python train.py --intermediate_size=1024 --hidden_act="relu" --norm_eps=1e-06 --qk_norm=false --parallel_block=false --init_std_down=0.00321 --beta1=0.9 --train_tokens=700200000
MLP neurons of a small language model. Each row is named by its layer, matrix (up: input weights; down: output weights) and neuron, and shows model dimensions 16-143. Each number is 200 + 20 x the weight over its row's rms, rounded and kept within 0 to 999.
After each neuron's rows, "fires in" lists the words (lower case) most often at its 100 highest values on Wikipedia text that the model never trained on. A number after a token or word is its count.

L14.up624,233,197,179,191,190,198,204,201,187,210,196,198,165,165,201,196,179,220,204,231,204,170,190,195,221,223,195,199,192,225,199,189,191,200,182,196,213,187,205,196,187,204,215,199,202,182,183,184,201,191,248,167,219,210,227,181,164,200,234,182,225,199,229,180,212,218,143,200,247,197,184,212,219,201,236,217,193,174,184,233,190,189,180,191,196,188,184,170,184,206,190,231,178,193,235,211,218,198,209,200,214,187,220,167,208,208,185,193,215,202,203,208,188,223,235,183,186,176,183,210,206,199,204,199,191,227,146,168
L14.down624,216,204,221,213,204,163,189,212,182,181,189,196,212,237,208,192,185,229,207,215,198,224,208,211,242,180,212,182,182,214,208,198,173,187,223,185,180,168,202,209,224,209,186,195,218,206,217,191,189,181,207,215,175,171,181,219,194,213,212,210,194,242,198,205,216,186,215,198,197,205,215,209,204,250,222,196,196,224,206,192,205,208,224,189,180,169,185,213,175,186,208,187,211,218,194,192,212,202,206,190,221,208,209,213,178,220,196,197,227,197,190,246,200,209,188,179,218,198,206,169,158,197,209,178,216,208,199,217
fires in: "was" 45, "a" 43, "were" 4

L11.up826,232,216,219,217,207,226,212,237,196,232,164,204,162,185,175,179,211,180,231,177,136,196,204,208,210,185,171,190,189,181,203,188,183,214,190,191,188,189,186,221,195,234,207,190,188,172,215,206,234,214,187,205,191,211,224,170,184,224,221,194,196,201,172,178,198,188,206,175,221,170,203,217,196,226,227,188,186,179,235,210,193,210,205,215,181,193,225,173,216,175,229,211,210,164,229,194,185,225,205,207,218,178,153,170,199,214,167,224,204,199,177,216,190,189,214,156,228,189,211,184,185,216,205,219,186,173,173,185
L11.down826,200,224,216,191,207,174,206,233,182,184,178,202,199,230,201,189,179,178,203,225,209,200,170,195,184,189,188,229,231,212,185,208,206,172,162,203,187,217,181,226,201,192,192,218,193,195,202,188,224,195,210,219,209,150,208,180,195,205,181,174,216,231,212,200,216,196,209,185,222,173,197,183,182,178,214,182,194,218,174,170,209,205,209,181,225,206,174,215,199,202,221,164,188,167,185,167,192,207,233,192,173,205,218,189,184,185,230,217,199,156,199,177,216,213,196,220,181,218,189,199,180,165,207,190,208,212,206,231
fires in: "after" 23, "while" 11, "to" 9, "since" 9

L2.up935,237,218,191,198,204,180,183,204,160,233,215,200,207,194,202,211,209,211,201,194,218,160,237,216,219,189,196,222,217,206,213,218,181,206,188,170,193,179,176,189,164,171,195,204,181,195,216,185,166,194,212,181,190,176,151,192,184,201,179,226,206,184,219,174,173,225,173,199,200,207,185,187,215,179,203,194,207,243,162,217,209,212,174,235,174,210,210,216,211,226,218,210,210,166,206,260,194,172,204,176,216,182,174,191,182,247,186,172,223,202,226,213,197,182,215,194,226,227,206,189,192,204,207,235,201,219,183,249
L2.down935,230,208,212,209,184,182,195,169,211,217,242,214,223,211,197,202,215,168,220,189,213,164,187,197,184,177,156,177,200,203,231,197,211,151,203,194,203,206,185,192,187,194,206,215,204,221,195,204,174,156,179,183,208,224,176,211,180,209,180,197,217,205,199,193,204,226,216,228,180,194,207,159,248,206,205,191,219,220,183,214,227,217,205,181,206,196,222,172,218,229,182,196,200,213,206,223,191,198,218,155,197,189,182,212,217,184,212,165,215,223,181,217,197,178,183,250,212,227,181,207,191,221,189,226,194,205,221,235
fires in: "years" 27, "days" 19, "times" 9, "cm" 9, "stories" 7

L11.up759,222,226,200,215,178,183,247,195,209,234,183,211,202,211,193,180,210,182,203,243,208,171,197,207,181,196,199,201,195,204,210,207,162,214,182,196,209,207,198,217,174,225,175,179,198,164,191,197,207,178,216,193,187,220,181,182,197,219,194,218,214,174,220,182,183,235,224,192,208,196,185,191,240,188,203,216,205,214,191,196,187,156,185,227,188,173,187,164,221,210,218,197,192,146,219,224,160,213,219,206,231,199,157,190,152,208,225,208,150,182,209,212,213,230,186,214,217,179,214,213,182,201,213,193,229,215,159,195
L11.down759,233,193,187,219,191,203,209,219,208,209,226,186,200,178,168,195,209,185,194,199,178,182,205,165,219,198,211,220,169,201,204,210,217,197,246,208,183,174,211,191,211,193,190,219,172,190,188,202,193,200,224,203,171,207,206,191,193,160,169,160,192,228,211,212,195,213,202,210,240,219,217,200,228,234,182,248,203,178,182,200,193,207,205,206,158,204,204,232,224,206,218,205,182,236,212,141,229,187,172,220,168,211,219,185,179,195,231,225,194,167,213,192,204,198,238,199,202,200,199,168,176,182,209,219,167,205,179,225
fires in: "while" 20, "to" 14, "years" 9, "although" 7, "as" 7, "however" 6

L3.up150,204,165,225,207,213,152,196,203,188,248,216,193,214,207,213,236,217,219,213,225,209,207,219,182,215,243,199,186,200,195,213,205,173,245,184,184,228,194,187,219,190,181,209,178,177,181,190,176,211,220,226,173,207,191,184,203,220,189,230,190,233,173,178,223,185,210,174,165,204,173,204,209,175,163,170,203,217,175,188,178,225,198,187,241,239,190,194,225,210,195,204,200,209,199,191,196,204,232,169,178,237,198,205,221,186,216,195,217,233,196,194,150,205,193,202,207,222,191,208,194,219,176,234,204,235,182,199,166
L3.down150,193,191,204,190,201,237,222,196,228,213,202,189,220,243,166,224,206,226,195,211,205,192,218,223,179,217,191,171,183,213,228,179,193,211,201,186,189,173,187,204,216,229,201,212,186,171,209,191,225,217,197,219,219,179,216,219,220,213,215,197,197,181,162,169,226,209,182,168,177,204,223,188,210,197,191,188,190,179,192,170,218,186,200,199,223,186,185,182,198,181,215,179,194,228,185,176,161,219,191,187,174,191,189,185,171,197,239,216,208,212,227,172,232,148,190,212,210,203,144,213,229,191,211,200,218,183,201,191
fires in: "public" 15, "city" 12, "church" 11, "chamber" 6, "district" 6, "office" 5

L14.up403,214,228,192,192,197,183,217,223,181,215,225,197,236,213,219,198,215,207,211,223,210,193,188,201,206,210,185,195,234,230,181,191,176,183,201,186,228,164,194,229,195,154,218,202,178,177,200,186,161,195,236,212,230,155,196,192,188,209,200,203,218,205,197,173,189,214,218,174,244,193,140,206,180,166,190,193,216,193,199,221,241,189,207,193,235,211,197,189,200,185,166,194,166,215,231,171,181,218,150,207,207,197,218,186,185,167,200,206,202,211,194,190,197,232,223,180,200,192,212,199,216,193,210,194,206,222,206,200
L14.down403,246,216,225,177,222,234,197,217,219,206,211,225,166,183,209,212,177,188,173,202,206,192,203,210,207,203,192,222,208,194,195,226,196,239,179,213,182,191,207,179,132,220,193,218,217,213,205,195,187,188,243,207,220,202,180,221,190,172,204,230,215,193,196,184,158,189,211,202,198,238,234,193,189,191,200,197,205,197,192,203,184,203,162,192,198,165,197,197,205,189,196,227,189,194,194,166,183,178,221,186,236,203,194,211,181,225,223,214,197,177,200,196,212,190,178,182,233,190,179,205,195,211,184,207,250,212,187,200
fires in: "the" 38, "a" 7, "my" 6

L9.up245,209,214,205,198,169,189,192,189,183,228,218,220,226,209,194,208,188,152,162,198,175,167,207,190,213,202,183,191,208,228,204,195,209,192,190,204,190,207,205,212,202,212,197,198,182,181,195,236,174,232,203,221,217,164,213,209,193,207,188,202,172,221,199,202,168,182,241,191,200,163,187,260,171,206,202,209,162,217,245,165,185,177,211,201,211,206,218,229,215,242,143,198,214,183,198,187,195,194,182,214,179,195,211,195,194,214,198,173,212,201,211,202,187,218,199,190,192,226,236,205,214,224,210,209,208,213,181,207
L9.down245,189,183,220,210,227,196,193,193,212,186,188,204,197,196,210,212,193,265,235,229,260,200,200,195,194,184,192,205,192,173,242,210,169,184,219,166,190,203,209,203,211,179,217,215,179,201,212,196,222,214,217,165,191,190,194,213,227,192,191,189,212,188,196,155,230,221,165,229,187,212,208,196,205,238,183,216,215,223,173,203,182,203,182,213,209,143,196,202,183,187,231,203,203,220,174,200,199,175,212,193,198,203,233,182,186,198,182,222,186,212,204,209,205,181,200,179,211,185,182,172,164,216,198,212,178,181,209,202
fires in: "of" 29, "on" 6, "against" 6, "side" 4, "eastern" 4, "fallon" 4

L11.up121,195,186,224,240,191,205,223,192,171,198,176,221,180,172,197,186,228,184,207,191,198,209,214,180,204,201,241,196,208,203,194,197,188,207,187,191,215,233,172,212,228,211,199,222,217,174,207,196,235,204,202,186,221,224,219,195,235,157,183,178,189,198,204,193,192,221,248,215,213,187,189,214,213,209,197,202,203,198,208,163,206,192,183,201,194,187,215,227,220,222,171,191,230,189,227,203,191,216,176,213,188,200,213,181,161,221,197,214,194,199,189,230,157,227,192,229,222,202,207,228,188,212,223,213,194,189,213,136
L11.down121,174,213,191,226,185,242,211,197,214,221,197,218,191,213,165,177,190,220,228,184,194,202,166,194,234,223,203,195,215,196,193,198,229,194,212,175,216,219,208,194,224,191,187,208,273,179,179,171,188,230,202,205,212,176,200,226,204,177,189,185,201,202,183,214,208,215,218,199,179,205,201,171,231,223,209,233,203,181,207,232,187,202,152,205,219,179,195,202,217,197,189,179,166,226,236,192,188,203,193,201,232,200,185,199,187,212,195,189,166,197,199,192,193,185,244,209,206,202,204,195,211,203,166,218,224,164,231,214
fires in: "for" 37, "of" 8, "year" 5, "after" 4, "than" 4

L11.up694,206,231,238,217,221,212,206,180,198,210,184,156,173,199,182,193,179,189,177,212,198,187,182,229,196,174,211,235,191,216,192,190,180,210,204,154,203,211,174,231,223,214,196,186,203,192,189,190,213,173,195,161,201,203,221,188,188,198,263,208,210,207,209,223,220,200,218,220,228,191,174,252,202,216,198,207,178,205,227,171,209,185,154,233,227,193,218,210,176,217,223,204,199,188,179,211,228,193,200,198,214,171,208,196,211,185,213,193,221,166,224,169,160,221,221,203,233,196,211,174,214,198,194,189,207,239,234,179
L11.down694,216,227,207,195,210,177,194,165,214,181,172,226,205,209,210,201,233,184,234,214,195,183,210,231,210,238,228,170,206,161,217,225,199,198,178,199,220,207,214,184,194,196,176,197,190,207,183,211,205,221,165,205,189,212,211,183,155,185,188,199,180,241,189,207,206,177,206,223,195,205,191,187,178,186,197,222,192,186,209,183,183,178,195,198,200,196,239,175,219,213,242,177,204,217,226,179,219,203,204,222,215,158,219,187,195,189,177,171,183,236,203,196,160,200,209,179,199,167,171,210,229,196,211,203,207,201,215,150
fires in: "of" 21, "for" 12, "rated" 6, "allmusic" 6, "rating" 5, "called" 4

L9.up960,180,239,234,233,174,190,220,183,222,220,246,205,170,187,201,196,163,158,184,207,195,179,202,237,207,213,194,204,190,157,192,192,212,205,198,182,197,245,175,220,213,207,166,182,202,214,213,203,228,210,186,220,187,224,197,194,187,215,224,174,207,224,225,176,188,209,215,200,218,188,177,206,159,196,219,215,189,188,210,177,208,184,189,205,180,228,163,217,201,229,220,219,222,195,200,169,217,205,182,197,188,179,228,203,184,186,203,187,225,164,184,201,207,202,237,200,203,207,207,206,167,248,211,208,189,215,217,178
L9.down960,210,222,177,177,174,201,187,192,180,205,197,248,215,232,213,185,210,209,197,173,204,196,203,188,201,216,229,199,182,220,187,196,240,234,197,180,241,180,208,195,227,152,212,208,223,182,189,206,182,202,222,207,225,191,184,207,237,201,194,199,196,215,195,169,202,206,208,193,208,190,232,203,230,197,183,190,160,204,178,181,198,146,144,198,207,172,247,183,200,182,187,153,174,243,196,165,185,188,202,227,224,206,220,187,198,189,192,184,197,192,179,190,197,223,210,200,222,218,228,194,195,195,216,206,195,200,192,166
fires in: "for" 26, "of" 24, "in" 12, "on" 9, "with" 5, "by" 4

L14.up652,217,204,203,193,210,184,195,206,235,181,222,182,188,168,237,171,177,171,245,161,205,162,233,195,211,199,233,207,213,186,170,201,191,198,214,163,179,195,189,215,170,214,210,234,185,154,189,199,190,232,183,198,223,164,180,223,159,154,174,227,242,191,197,171,201,194,212,166,220,204,209,187,183,170,205,188,182,146,192,190,202,169,214,192,188,190,202,190,205,203,158,210,216,218,202,175,166,194,191,185,214,218,185,224,184,209,190,225,218,210,168,229,195,188,237,202,236,223,219,187,206,171,206,204,172,195,174,201
L14.down652,210,180,198,232,175,197,173,202,185,230,188,188,203,198,219,213,196,234,228,214,221,173,244,213,214,194,216,213,195,226,209,176,189,202,185,181,208,175,216,181,213,231,215,232,206,218,219,215,194,196,223,216,261,209,195,187,203,218,225,221,227,185,193,200,214,200,187,210,205,224,210,223,234,152,196,208,203,191,162,205,227,200,205,181,199,214,203,179,217,186,167,183,208,185,186,166,176,188,213,198,207,209,201,191,183,174,197,188,172,194,229,234,237,196,256,210,214,195,190,226,175,216,170,223,195,211,183,187
fires in: "the" 35, "s" 7, "my" 6, "a" 4, "yeo" 4

L9.up613,220,213,220,222,160,183,218,193,220,188,186,205,203,202,218,214,174,170,211,210,202,187,185,170,209,236,208,189,176,192,232,191,205,201,208,151,230,217,209,201,152,206,157,153,183,191,200,187,231,173,233,221,172,217,198,180,203,220,170,200,200,226,221,153,201,152,205,221,181,193,206,207,194,216,211,198,195,185,179,190,193,224,193,215,250,212,155,200,218,211,219,223,192,173,215,196,173,198,186,208,202,189,217,212,194,215,187,205,210,194,178,216,173,203,195,197,232,238,214,182,202,209,180,196,212,208,181,191
L9.down613,199,203,212,192,202,194,213,242,201,215,181,196,184,188,167,178,189,217,202,227,176,214,197,201,183,194,189,216,190,202,177,197,173,215,207,212,205,208,241,211,226,239,201,186,226,163,200,165,238,190,191,200,201,208,197,214,217,194,172,216,167,199,197,193,177,247,193,194,199,192,191,209,190,202,219,220,190,177,184,180,194,234,206,210,232,216,169,130,186,193,173,219,220,188,184,176,208,179,212,224,209,214,175,176,186,208,188,216,224,206,211,231,208,196,192,163,205,224,164,182,203,198,208,225,188,188,194,198
fires in: "from" 17, "in" 13, "at" 11, "by" 10, "of" 8, "re" 5